Weights of a small GPT-style language model, trained from scratch on English Wikipedia.
Size: 12 layers, width 320, 5 heads of 64 (1 for keys and values), MLP 832 SwiGLU.
Architecture: RMSNorm before each block, rotary positions, no biases in attention or MLP, tied embeddings.
MLP neurons of a small language model. Each row is named by its layer, matrix (gate and up: input weights) and neuron, and shows model dimensions 160-319. Each number is 128 + 24 x the weight over its row's rms, rounded and kept within 0 to 255. Numbers have three digits each. A neuron's up and down rows have the sign that makes its largest values positive.
A block is one neuron, or neurons of one layer that tend to fire together. Before each block is what it responds to, as a language model described it from the Wikipedia text at the highest values.

Clause-opening subject pronouns. Subject pronouns starting a clause, especially I inside quoted speech, plus he or she after "that" or a comma, as in "I don't try to kid people".
L6.gate43:130142092129098104158101122109123123129129077152177088146165138163115097129122108128114104126132113108124103102132102113167121102130143100157171130147144132187137134133113107130132138164132141145103170090159167134148112172103120127108145142152144105155127099104165128104126154138130102132133147114147100115134079113092124127083127104115133121109129156151158113110122145118112113120150155170092137079148085113121149123168129151122051147142141120115099100119107147111107153132093118
L6.up43:119150110136116114140103137094138111135096129135171123107134110187116120132141116136135143143131159111122111082171105119148104093107149128131120139112159098148121153132128132135125135120102090104131114104122141130153146112166128118134135155151126097173178127139125124119116196137092114160148143101198125149138112126105093119120158099176148171086145104142122142140101129098099090148106176174118117095131081127135163107142100109121091176109131129141169146141132157133117174128117133
L6.gate351:125090134140127103166106063104152104156153136162155111164111141145156131170094138119167136103137092115112118104118151121109121115149099125110098111143136109132110145122139133109124116140173120120153182139117132118133141129110120132116125113132115100117161121142110135140140128121117138110138132094114114113128087120091097092109159147126106161154147095148142100107167150170150127158138131123122124140177087146123120113151095157114102171113114138127151118103058088113148124081134140
L6.up351:107123076108124095148108132125093121149143160121131155109119089128138088159077148147133143104120110086117158115111111163115073119098079108125056121114099107121115117113068135132126131120130104157148099143148125131129120153127118066100103149127154114142132134094156110083111103112153149167125125109140088123138110120095090142175153135125112143146123110112134113123117128154096172100150151140152170104124084175135111176144145109109083107152132139108173150113131134108135124159128097
L6.gate529:122140138144144162180122114133126138095185086149115107100121141107127116114164117169166113109136123095121178164156143162120106096122082137113138139127113209106107128130128130162171139139104104153142106090133120123140098103151088122129102127115147127082146129090145144109115104072096095130149131123116102170072068113139128112118114159131084136088121111143145142113116137114095120153174172099118085128123097143078099133186117130131149100141140170171143171122117160122139146129140102
L6.up529:163144140102097115121079117138163167153140092125161145102180133133087125125139102132128087104136180095159107141151111137145090094151090165121090083124107136200105145171097134141094134146113107131181115114162131134144131109113134120159126090151149096110174136103089112098169108085151104140126131161162153139112135179127124140091164147115097095112139122107121117141125135141132129127131142155150133113151119111102137140107107129171101111103162195154147175103148136115121159144118116
L6.gate588:099155155123133110102115096120126124109110146162097128170126128140130113128119135111155112134099141087134157124162114117133113149129081130187081126111154109125100149124099119112089147116082126110117176162156148101135106140137118121136144153095142132119101160084123122140170162096123137142131141123163104116121130121104093147156168154139123126073113167129115103139130140149121099153186139126124122137130096127145163123118129127147168146139108159137163142132120128132133135176128142
L6.up588:122133148100113122119115144137145115137116157151134163104134141176121137127175134139146080101139159128136116147136121163127118098170098145147094157166126136131094068103099118148123106120122154153146105113146117144123137098120115160125129125086126107144129130176139125115184143143108136121119124081114124111125131117134176129118074107125132109116099099100128127102113144138137129096144164103138152143119119089141127092129135124142109151118124142147185161108144148156102110120137155
L6.gate589:137156146121141136164110162096178134127122141096158137170128097100096127094112120169121170142102161108158148085122128124108106103107094108104108158149117117143134129141148109125083076111104128128114127122128146099126094166123106155140122110162095112119108118119114143175099105130150103142151179135089176137142143106113102129093140122157145172104122136093098126138150138115147098126154113097125127148125126131135110107139122088089139156172108108162144131090160144159129107105157143
L6.up589:138142143126138095149102178094100101126107150162162137129156105112089152139099132133167126115125127126102144116114112104088134131119131122082141124114119106166151098147134099133138130135162133136142118085163146143113106161101148146118130120152136130119083137080107140136094102095103104126092123088101175157145114108155133128095106157119119174112112134110138126113121116165148103153132143137137148151113104124147072144125145115147153124110080144133134135067132116081087168120116127
L6.gate666:155107145081132109117096126106131169123080100109152076100143124154111135106137148181149109130148131078110116099124139137141108120091144127173152127147111093110120160111133153116097147107132083135139120092128124109136113109162139099159131112114137139119173122141142149141153112105116082147114164141148136117130145107092100081112123140118130101156096106144141151132117136138120123154097115130159125137099133159147111121108170114127130096159116105132155130140150125156188129132101125
L6.up666:167133142089124101138095124108124181092144162133181087134159117115150133130165084140119162087147112094118110099141124122141121123108142130125179115139106145130135168117103118107103142116139115147150158131141150106136113098152131101145102144138142113131171119137137140149149102132130104128145187155146083118127129114134084118142154139132162109125136138127134157121153139150166147155103116167101124102166136129117126116116151108100132104114146150133197116118114113147156127125103122
L6.gate736:174119065143095144150120123122138125103102088116152139162142125148115129144152087130128126101061122092112129065131120112110128098149115112114106092162149126092125132123136134171124143132120148121127131102101158106106111153145136159150111123137103100149150143125130131141145125154138098125124116108092119132137112145102076160088091170164105175105095147142177119121115135112112123155155133136128129111150088135124135170124136137135140142120130161090197150131120106140128111146149123
L6.up736:135106092063103129083115146115167158116129117110132113084152106139123132118210086153140098122144118089169167095150163108130091100148174127148097141149152156139108165118149110126147131117108164106123130103129172171140157103093138156148131094140108113117116122121133143127140143105109139115120179125128156109119098141090109124123080099133167145118075133141108127123125122108080156134167117117121143111124147109167151069127155118105146174108098108147154143131132119155112111152149140
L6.gate764:100119114114106115138144117137063128114131104120131091148116099161094094183120175122107139122151140120101143124151120119127114147116134110135141114131126151133113145112108126143164133192144135140185102180131161062113121089127166149109116088191111097133156145129133134107124132147131109155136160127161121194096103126122099101144134135151116139134152119123149186154121115115079137144157103119130135148140151138139127139163133155149134129136146115130154130118182122087131126107127181
L6.up764:125103123172123168179118150169102109118142141139104099154137112170138113133131127155093086155109163156176147155134138102075106118082153178131097147184146145149128114113115105150106119124136145104151117071096091127122158127121156153111109160124087129085144114138115075147129115103125154148124086145195132092159166139072135112122154136151103116145123143104118124112132135156146142128149132099157120107122117173152120115109161118115080131143136098155174098117144157140128068141139104

Clause and list connectors. Connecting words right after a noun phrase, such as and, or, and which, plus verbs like took, takes, led that continue a sentence.
L6.gate89:163139105140074083144163115151118152163123095146130099140190125153118082156136114140183120139157134147123110166113124091147085104152080137108148102130121073109118112148125158091109102110123126125100142110128167079128115107135182141189154135081123140136080122132133170094152118143118152097114123157155105139128127119101150104136157114110157128116131150125149119117122112158138144112112155123129157108100133182128179072081116140156125133108084126162115100148161094148181128101091104
L6.up89:094174116129118128139094155130144117141142056153095132122136116157132073147157141097156149133119092083096099153128111110123083116166131097151190166141135135108148107118100119154130141180115121115133156145130164091123087100179152089152112118087142160123115097080173088110105134141138129130077155131114117142164115144136134116170124147133130156114156155108128078105129093088102140104179161111119129124122109158155156129074130116132122072123108103131159126128130165130119074144102093
L6.gate92:132147139119092123186100095125119114151078120112116173115162152173137116141134117111103085126123148129119171107146120141145135127114092118146157133114138109125138140082133153091155097145137136148143074149116128158151147106138108119151117126145108128139141171055125096118155089146139092109117114124130135138151161143147127134144119127127096068170188128136143146128171134104087134176146102121154127148179092112121144123163171090132076137129128126107100127099115075138146095111120102
L6.up92:150147170150075142135107149154109102130113158080160119143129112129161122118113140118139147137116141176128162137103130109149142117149081127108124136125146156106144152106158133078145105159147116114068119151138105084145151131192098081141089152157106137112129153085109129153099102172154117137140111164160145133147134114100078095131161140128138123129164123103101154157132102128102148135142153129193120130165125138164152121160135125152060109150148142130141136109108117133130119099111074
L6.gate140:106083112099121124118101151111170113126133122132135137112139085113114163115147148102157114131122093079170164148119121115104121131140132100101157134173120158113119124154099091146158136111141117116135154159126111124113111110134111120166191108147098135154089156166144110083107131079154166123091155171124138100139121117166103110155140143148093156101162122123129199118185122135119172110150121142109120171130128104150158128123155158086165118115115182093097123129116134107140150159144107
L6.up140:140131122135112150137078127106138152107090183120120165109096133161101111122139122143133107152165174156155111176138164113131112086106119095106115122123152098107135130139127108143115113104156139126140138089140150081098146170091114142119124124173190128113131146133138131101134153095082146138131126138159124122147159111158132085092116098105142139166109152084157147127138160115139135093120123120142134101168145113095095138130174133121137142149135151134149111181088123128118148096142087
L6.gate243:176151103094133123084117172109171108137152103083131080139161132165116108151121133131142107133122136098149158152114124150129106100180135116136125125121141096142120120146179088124095132117110102117130161140133158135149114111157121127114100125148116126145123092158114139096124141095138085182130141146118099138170116161130125102093131154117115083126147107116094126154171127144123134132124158169110105110137133077127116114121126120102149138158151142124165134178138160095140110144124146
L6.up243:194102098123147136107130149104146132102146130135087107149158121147125098136144136126139150122121151107165134124128115101158166154136146117148159124118104104161117124133174102132112171099108106133152166112137131133181180096137159105170092164126099135095142142132147152115101125136136124171098117121076105112121109160143107119116123170163120115132127130107090130142114111167169097098098160171126117151107104087130120145079135103129107129082132127125168147130103133138096105154146175
L6.gate326:108148170143115102143147152133093140118144153144180169104143130107098083129098143119091144138136118079154166106105133143123128124144159101112109141136108118101127136125091128137137085132115168133110139121155148111101163148098139161124173171109138157122120130083122120192108133085126136179111093117145177104114110127099113139123111117158157158137132117115124158125140075105162141128131155088110122140110083148076098130180117074134124139129162131143101122085167123148154103125104142
L6.up326:096087125147126105136100147131102124094138134132154172120153103121123120142162134153136167170111106100207138135151112116118126095126086098119094108099110122129166129104122142134127147131131159131084095097130114135110134144141128130060165137115142145110164110130133183172080124118152163121109135147132119086113090149104105168138158113136129140096116122130107150105142112113183142151132143087113144098091102158086104101110135131136151130143121096135137112102158147134115123107086117
L6.gate454:145085097120144109131145153119096152157157118119131169128130176116127142112140130120135127140166127120109094122133163144133124088140126108154121136155139137141134150109136104123098146148109145096090106107136113110125130127131134105163147124142093147102144104097142129136102130131128132180106130128107133098162176109078108074132113113154161138133150112116158147069118130148150129162165164128147129129131110138114122115127138193124174149154094150139114107137169128085116106146135102
L6.up454:153173131098080138119106168064074164127082099081091135134122143099101128138165136109095146104127087107150105114169120115131112105146157139148115119159140134110122172090109103157085163105122137101116117164086122111115121124167152099104156143123099138072156113082099135120095104130155140147110125111101132146113156109106113096194108121126123108130118141099116125092107092149088149114133125144130125121147135152127130109161132139151127110107116137098121128093117142140143078136090098
L6.gate660:153121099086103153131112159150175111136084108070120168089114131083098089091133129154120137139142171156114121089139102077139105101133149083112148144178091115118124122106139156146133108137088129139127159148087146113136154114111120163125114132104127117135129093095111094132112136140147101133088113132134120108096156160168137118105112131150131097116099112101178116083125124101136101120129142127113123099150100088180138141142112130174150091115135073097147115129140150087137108134146106
L6.up660:127130149118155090093122139162132089095120112141133123132096159154128101131132134155155100159154146166119149118089096112128128158176089102139157109061080150129156160099149155132136146133106109155127144099148158168134131144147121092143148078126063168116133133162155127145130131179122161096119122104108129097138130106122139098116126121144171133168137131119163132175093117075168100162151142101121138107074103136143133158177147133143142104123101105144134125168112112168103138110138142
L6.gate796:086127100112099165122132128128135121106119148118180084112154151139084116141106105129131146174160109103105162161160115127120121124111134173122128178106133127158169134141147134144124115147129163151166140098114124145149092145101143111155130130111117143119081126138122121121160131148140151045099103142156163084135115123107161077164094108126094109137116117119141146175116110105123133127133103133144082136131072135140125144151163150169117139187154095133104097095151107128134164135128077
L6.up796:114153117098134144117138130153110146123140124112146097100119100134125107081091138139129156127106113132126124094135148096125116140094145134132147125189120124162152103109156113169157133110180154156148142131137124130139155158141143109154083102124154099101101169104102129131149134162124127090162135126118136099167156099112104089159132105173121098105146129122148147160107145088190152125167130149094080147174088109121125122144105162136157135165145119120137111084117135122161158118135139

Paragraph-ending breaks. Tokens that close a paragraph, table, or list before a blank line, mostly period plus double newline or a closing table pipe, before headings or new paragraphs.
L4.gate248:112122140133143169151139156138093152088139125097084156128103119144099143105167158100162168156141138121087150127150107187117123142128138125162128119132126137162150116171164112167117129168143160164131134123139134175167115143074096164139172170114113114136114135151098171136090098105115095140145115126145079126088119144102089139144155130124122157132133146135159180137114138116161123118126100146143107155141116110138139105133075110095147078150132117128098129144117119119152175120110113
L4.up248:091179161162093114098143137116102147096093112149145166114114108111136160083130133103146122122135185139126115143111116131109127194181142124133087130101167120110209071150127107158127132160108136137120084150111124127157137111076092124153153116071147150131138157160181134127144117098141116119117150131160118103134117123144112155124104125173128151115112099143135122163171137117111175128147110092156103136113125134134138102080136136142136124103138160142097114143150113119167137162134103
L4.gate423:135114145110128121130107120113135044153150144137103128119078128139130127121141150125133092126119106092120155103131088113117111114146148154113131127138096123144132157128132094101102136101102164130102119128138132114125097156123131111135148176142102094121117111105159158121130121102142154143131109192132146127118161096127134155160070122159132125093134111115085173112085126085155133110113159080088155136132111139097080163172092154143120130103164152162116159127101095148156107118107148
L4.up423:102145105131180083155122107175177140157164132148135134127118133162163116133173103100162132100140123150129089138172143128106110132132142152128117133075105119187117101145150118137080097163170144165148131173093106160131095161104148154120169121161098089127152149152092118180148134145114125122154099092119150113095147086139110114107113076084108132116151089148118119111132147107115102154161131155134128165109124132111118119126147123089094109078125130145144087122098140082104088109106093
L4.gate549:094095116113156167148198119129095149168074114127088172137129100113113117119138118140122156138130128101105124136087150145138135138132165101125110132159136112153126136181130112120069165135130085136160106121029153117117157136122115135099094107102133115174147122106085115113098141118130114153123097135116141121113165150126123155159116141114111134141152110114146144134136124155141136132128150140119129092112110136141121108138101132174162117122109164109132134125124112112118130104093073
L4.up549:094115107085148123126136081148117132165072084150165168112089140130161114147133097150120164108139167091128141129107123152101125139156155126093137129108108097158157115154135127127100128127163113127138130115096111116116127163117135098119120120089105111173136112095122136126071157105109151095135119110145131146128126144137145131143103141116119140122157131091153162123114124133135106133108123136154149133119107125157107107094124122165105152131146139162169122082169102114144120120079125
L4.gate749:131110165108141149142111152139107143132091105101103151143130135137142129114130101158171137142122132062120124166096140123149110110162137133153160118123150095126107124109171129150160141125144138118070135153129145141134140088121087128139144127148143129103082097121152140133106202145148137100153132121057116103126124105128130164084102097135086100129139170157166132104153128143100149115103135105116133125135151133103113136121135150122154172130142152164178153111128091119144103101135127
L4.up749:123101134105131108116097123099105148145133104162103102111129125141123134158123133141145124116062116121111132115129128119145144136118113131102134101154152104149199146170132166177098150127138151137078104134170126147099139116093156112155107107107132124170124160138158117126135133126130163132131137123143119141175120156149132110135185114136147126129157131134122190164101120147127084160100102102133145136116093088095139102145129151127090139114133102151072156145193112131143124082119105

Opening quotation marks. Opening quote marks or colons that introduce a quotation or quoted term, usually after saying, remarked, concluded that, or described as.
L4.gate190:115084158152119078154142110129097102159146119135148179171127151157097110122144172123116150111131126119153145155150122131127107153130102164132122136181141133095117159119086147121123091188140159142132116176132158106140140173118136162180127128125098126137128106085178110110167110115142152085117119108128163139104097148109089092115145154149113140151130146120140118115109136108138153121151136124143085106125102140084088145134116110181149109133179154109161128156132137157117108122190118
L4.up190:150133151149139122108155108111087150126092141141128138154095139127114132115106117087123125124083113136141166165100131102141131157091131129129120131187109114098136184090116088114119143130164115164128118156119169169120146122057122133165082155128146104127135125088101145115160119132129151158146085157109145141114090104153103136178127131137114147151117128131173094149137126119110121143138150142126100112154116137094138135130115162195112105078148106144127114120156116124089128133099122
L4.gate394:144150136093105176140158132149140151167145128143143082132130126107096124143145090165138153128151114145085130123158085139141145160131116164125101115153137106141084121111172131077140127135122184078157173136148144134159142142125107105112106138098116093129113087100116178138152128111136111100148146129153148127182135139104100157151111131156164124131125117129161114124113159111129120154115097100081091135155119146136150161141127146137159109119133124143119117163109126097145091149114152
L4.up394:129098168097166123072130135128160107116115125101137107100134143130131124156121104114152133162157164123112125102126183118132104111075095133146167132163129109098145107119099140143139123158177139110101101117113145137163128097150136141102118129121150116143130129105092148125080097153143170124129148135125125172153102166131136143125085146136117144122150084174141142174132081103106143150122180135173135106125119171177146140118137111148132125143085133110112095173164170109123155125098149
L4.gate501:109126120139139136105115132139131122123150133101163082133090164078132134101099133176139090123152182106153168133083140138106135125101124119132139118140166126140128185076130141097137136149124127124093135188119100115120113137149112127092137130092119140143165137083127108113102160118160101137165131156105134173129118126083088159160146113162107103133129144115152124113086146140097141112146120136140091112098125097144130113139132111128103106151161100118110112165135118118140122125127106
L4.up501:108110171132165089148129109138129097130121124136183140120082126154118130108116140137139079097154176135137117122116153182150132112110103109104134161140125144147149185095154131121114123148153145098100151114126133094129161125141159137099111172161159138126157168157152109121114117142171124121153145149106145148126121123111101086113148130121148165129141150130128149166132120156101146112151150113127130150102129164103119150136106126127096144147143092165146130137077108121094137132170143
L4.gate736:158117103128125107141131122130119151130128134102116149115138109093124127140114124112105042083136138134126105148093126127159127140118080131129111131171128111114114106132111093074145140144099146133104139146121117141094097140165141126114136146096132145131161136081105110102088118100124134167117113144107102123136135150124116105173181107173137128105160175137132117134114119113166144121123116104119070119106149129142098147115143103133085167169103168147162187079113136146128100125136103
L4.up736:136157104119160114117130139141149142165156149132160182101129159123127101101102077165147126123122156120151137117131121124171163134137085128138147097135089101112082131127180138136123166103142121141137140117112064119135069096146175120118127161128117091112104120121144135160095108110132096119169167119129087124116128159121106114120167157147112131127123148097091121118105146098176132140125123179115096132089122134134118111127162136101166138087161130123152175115105093141144105133139120

Pre-verb clause openers. Words right before a clause's verb: relative which/that after a noun or comma, modals, auxiliaries, and infinitival to, such as which, can, will.
L8.gate642:134136096155152142112123160157185141072133111116154117150138086122134134110171117166087112119165139136108099120148131065145104037145148145126130131128131124154115118123183099132107093139120119131104133083148147118173097071093137114114149082145130121120135103113143107089120083115099103159109151129121094138116099119104097139109171140137123160086116119094138086151152125148162102141123130128162166094119118141149148154146085104147118096143128096100152115164171139158114149132098131
L8.up642:136137102149152145126127137182133132101109164092167090074154078090118109085096092151149120145124104123119172099134122120145126109126163143090105122102061109142131110111116125123162138140181134137117092106142126128118126143102151139133141124091108129090162120135162114102163100103153112101130104102115133125103141134182123114075127154112119129135150159131146124108135111125098073110076114152181104163120112124184127126126099096151080119154153145125118146089175126130179117072145099
L8.gate771:134165113138124120156096145146139093115129141118146157100136126123125120148100100128128110154151116171132098140132102111119124131143135113118114135120138147147140171126178146131169141097113145102102127124177154126059131168086165152152127130133130154111181149125121121097148076121133126125129136106144105106119149097123161103140120108168129167133137083125125119144176118095098109100121166098146108152147135160101126147112138129119152133113124122144146152114131112138140132073090133
L8.up771:080139152130111102114121148175161115097123114145160148150171103128112104160132117135149160114151076112146117133156165097164112096083175151146156135152141127135124133151102121138125147151075134133143199131085142096123106124110129178155140142125085099119115098150111128132149115125129104163143152102149114111139130109081125106125093121143128176094135149143130130096090147163152138138172136121152140114124114118131127129091106113104109105097096106122139118162153128145123182112085137

Quote-opening punctuation. Opening quotation marks that begin a quote after said, remarked or a colon, plus mid-sentence commas, parentheses, dashes and table dashes.
L8.gate274:133127143110130144150099125135147148130126131122145131148164142132166131137124141178142127124143121108117153158124145087110107124127098113104130121152098149129100117134147086161121130124123120113101175087117120075149130120119166109123175126147119164106126118081129129154128110104125139131151149133147134129110101169082128100146120153116118096146165108087159143090089147135093124147132198153138137105135102115141142137105120075128141131141088142151084135141113131149103120145077115
L8.up274:139166099133124094116134095116133119162136158143124146103111133101136087107124109137083111104139120135146141119105133164146140134080119148155083141111167162172101112144104138108135128104102138169121137174096161149093135126148131147157130133099104079129141182125136160140157136164118128073128100087162130106090145138118092071161115095161144144148186141122096079141092115141145104155125110108128124117111100106132134118160122096094115189113149133147105139140107179118115148155101121
L8.gate536:129096143136128122137119080127097164146136176123122144106151144149113126161150123113131142156183109105094153109181106110098157124106106113128168113164121111091123120145148126200146118087120165102145143129120141132113168087162099112101168110095138131102106177132156100119134136101131121124119130129163160144121153158133110107131169130132102095155136121102181119116143115116092156164120129112154074113142098140151157109154120094115088134123118133103140138152167166115114122110131167
L8.up536:164114168106116122169089090133091133135124160113144114141123112177135142147123118143071149171124117120150141128107087127131138113143117126124141140164146114103110171129153127149104116121119126130102114118117149154121090130148134143126158131101112135128144118123162099160127117095102109076127141138192151144146120147094146143109114111168102142111135107112167139119120111143094139121093135125130139139127097106134127125087094147095127098156147120119095200107158142118131097154128133

Clause-opening subject words. Relative and complement words (that, which, who) and head nouns (film, song, album, band) that begin a new clause, mostly in Wikipedia prose about media.
L4.gate343:120115120093136139123103129113111112114117141185142141164155106140112154140159134138117131125111154124111175159107090158137124142091130127125135119117139147174104125108131155174096156088118146123083116102167157137102127116160089115112138072144120142135155122138111069091145110179111109132118113147167116102126102138132127126171098091108142117130089135088124109122133101172168120132121101139094141135072150089119118150107135168131120134092118138153157133145107142151178118112197089
L4.up343:098144132141145130130163143138100134127091138155125120145124116108076141145109130127164124104084121127131161174135119111125111130103169155100090106081103131152095114137127136117118118103083119145136093112132147131135117150140129098140155114130133144139143124126106090115171174122142057136089160168107128132157123108151140132117114100121108153159129143077109173131073150141105153123134115146103154113134108120148130148174095123129086122109121119144153125179146116110103105156132150
L4.gate506:091148163142157149096120149095115142064158107123152130154116089145126177083131090106143132144139142164101164184116116122134152106114111107093148123119109130143126076145185120136150142153133113118119108144132141105123138116117105124162081153115145124117112093153138133096101090140120124164135140112138134102113130088134105157173111177149116152115108158149117114072159105114112166112104080139123150154116140106078144075126103171154152107152099119128131093124172081121161148139164106
L4.up506:106113125116137163084147131144130147118134106129145115160149132127158146144137085093118085123110150104162143148100080145121175135138138131153099085174117126145146140191164143119113124129119107143093119141122126109103128126144148150126116155086151126094136072111161107109089070091158150149115099140124152107115075132076136135134090147136143150131121157146127126083114139131176126105140116119151149155117123110129152109094118110140146084131108133107125133088171101137134122163188169
L4.gate665:138096094148136126093141115083163150153107107175132117150145116130161130128153098137137116109158137126128176124169089115118138101140105131130127177157102136157127175134138144136134134105127152171131130200089110130152158159123140134147100142125145113124144098135174157091157135098115126097133131145104123126132149120132158086140124159136147083128105170114133121135122114143115175131078105124128164145146140101089154096130096140131114170099114131157121102086103144154114141130159123
L4.up665:113145140122095125112127132149110094147126093127143160127132101151119102173104079139118130131089164135110124134147148117115124148137109135124088156122112113131143122151132103126147123148139146145140148136107106104118148125145161140111144117117116158159123144160064110159145138112155114122163147117119135156152160110115121119117111118132108098099111123128118145171099138123110137165078151112155099140106098132128160166142152124156084154087091134142122085144143167089127109074115124
L4.gate792:114100150123114142141112150122103107109138124143141122165136127150136123166142078090095162117144119101139169111142136101139079080129141117129133162157178139149142131104117143099123108147137106110111127147128176130134156145135126133133122124130108122149132169127116132112166142116122089216125156155108128094121112118124125141139140136097142168113096085121094177150145145097122166088132145164153153173129135147127156145152159095133122107143135160117122173163156093119114112142105145
L4.up792:111127115104090170098135148146118113105118144189113093111104118168185103124156092137104165101156084158093129070148144127127096103091139086121110127108122150118123130131139136129174096117126122096113123132099156159130116109130125124079161140123133112167146155152128121127169134097150153176130173162117141103133100148131115140141145117140152148111099130146110158119137090120123141124120136147144153142114101108122147115147114132147082103100164153173129155106094131145116167120152104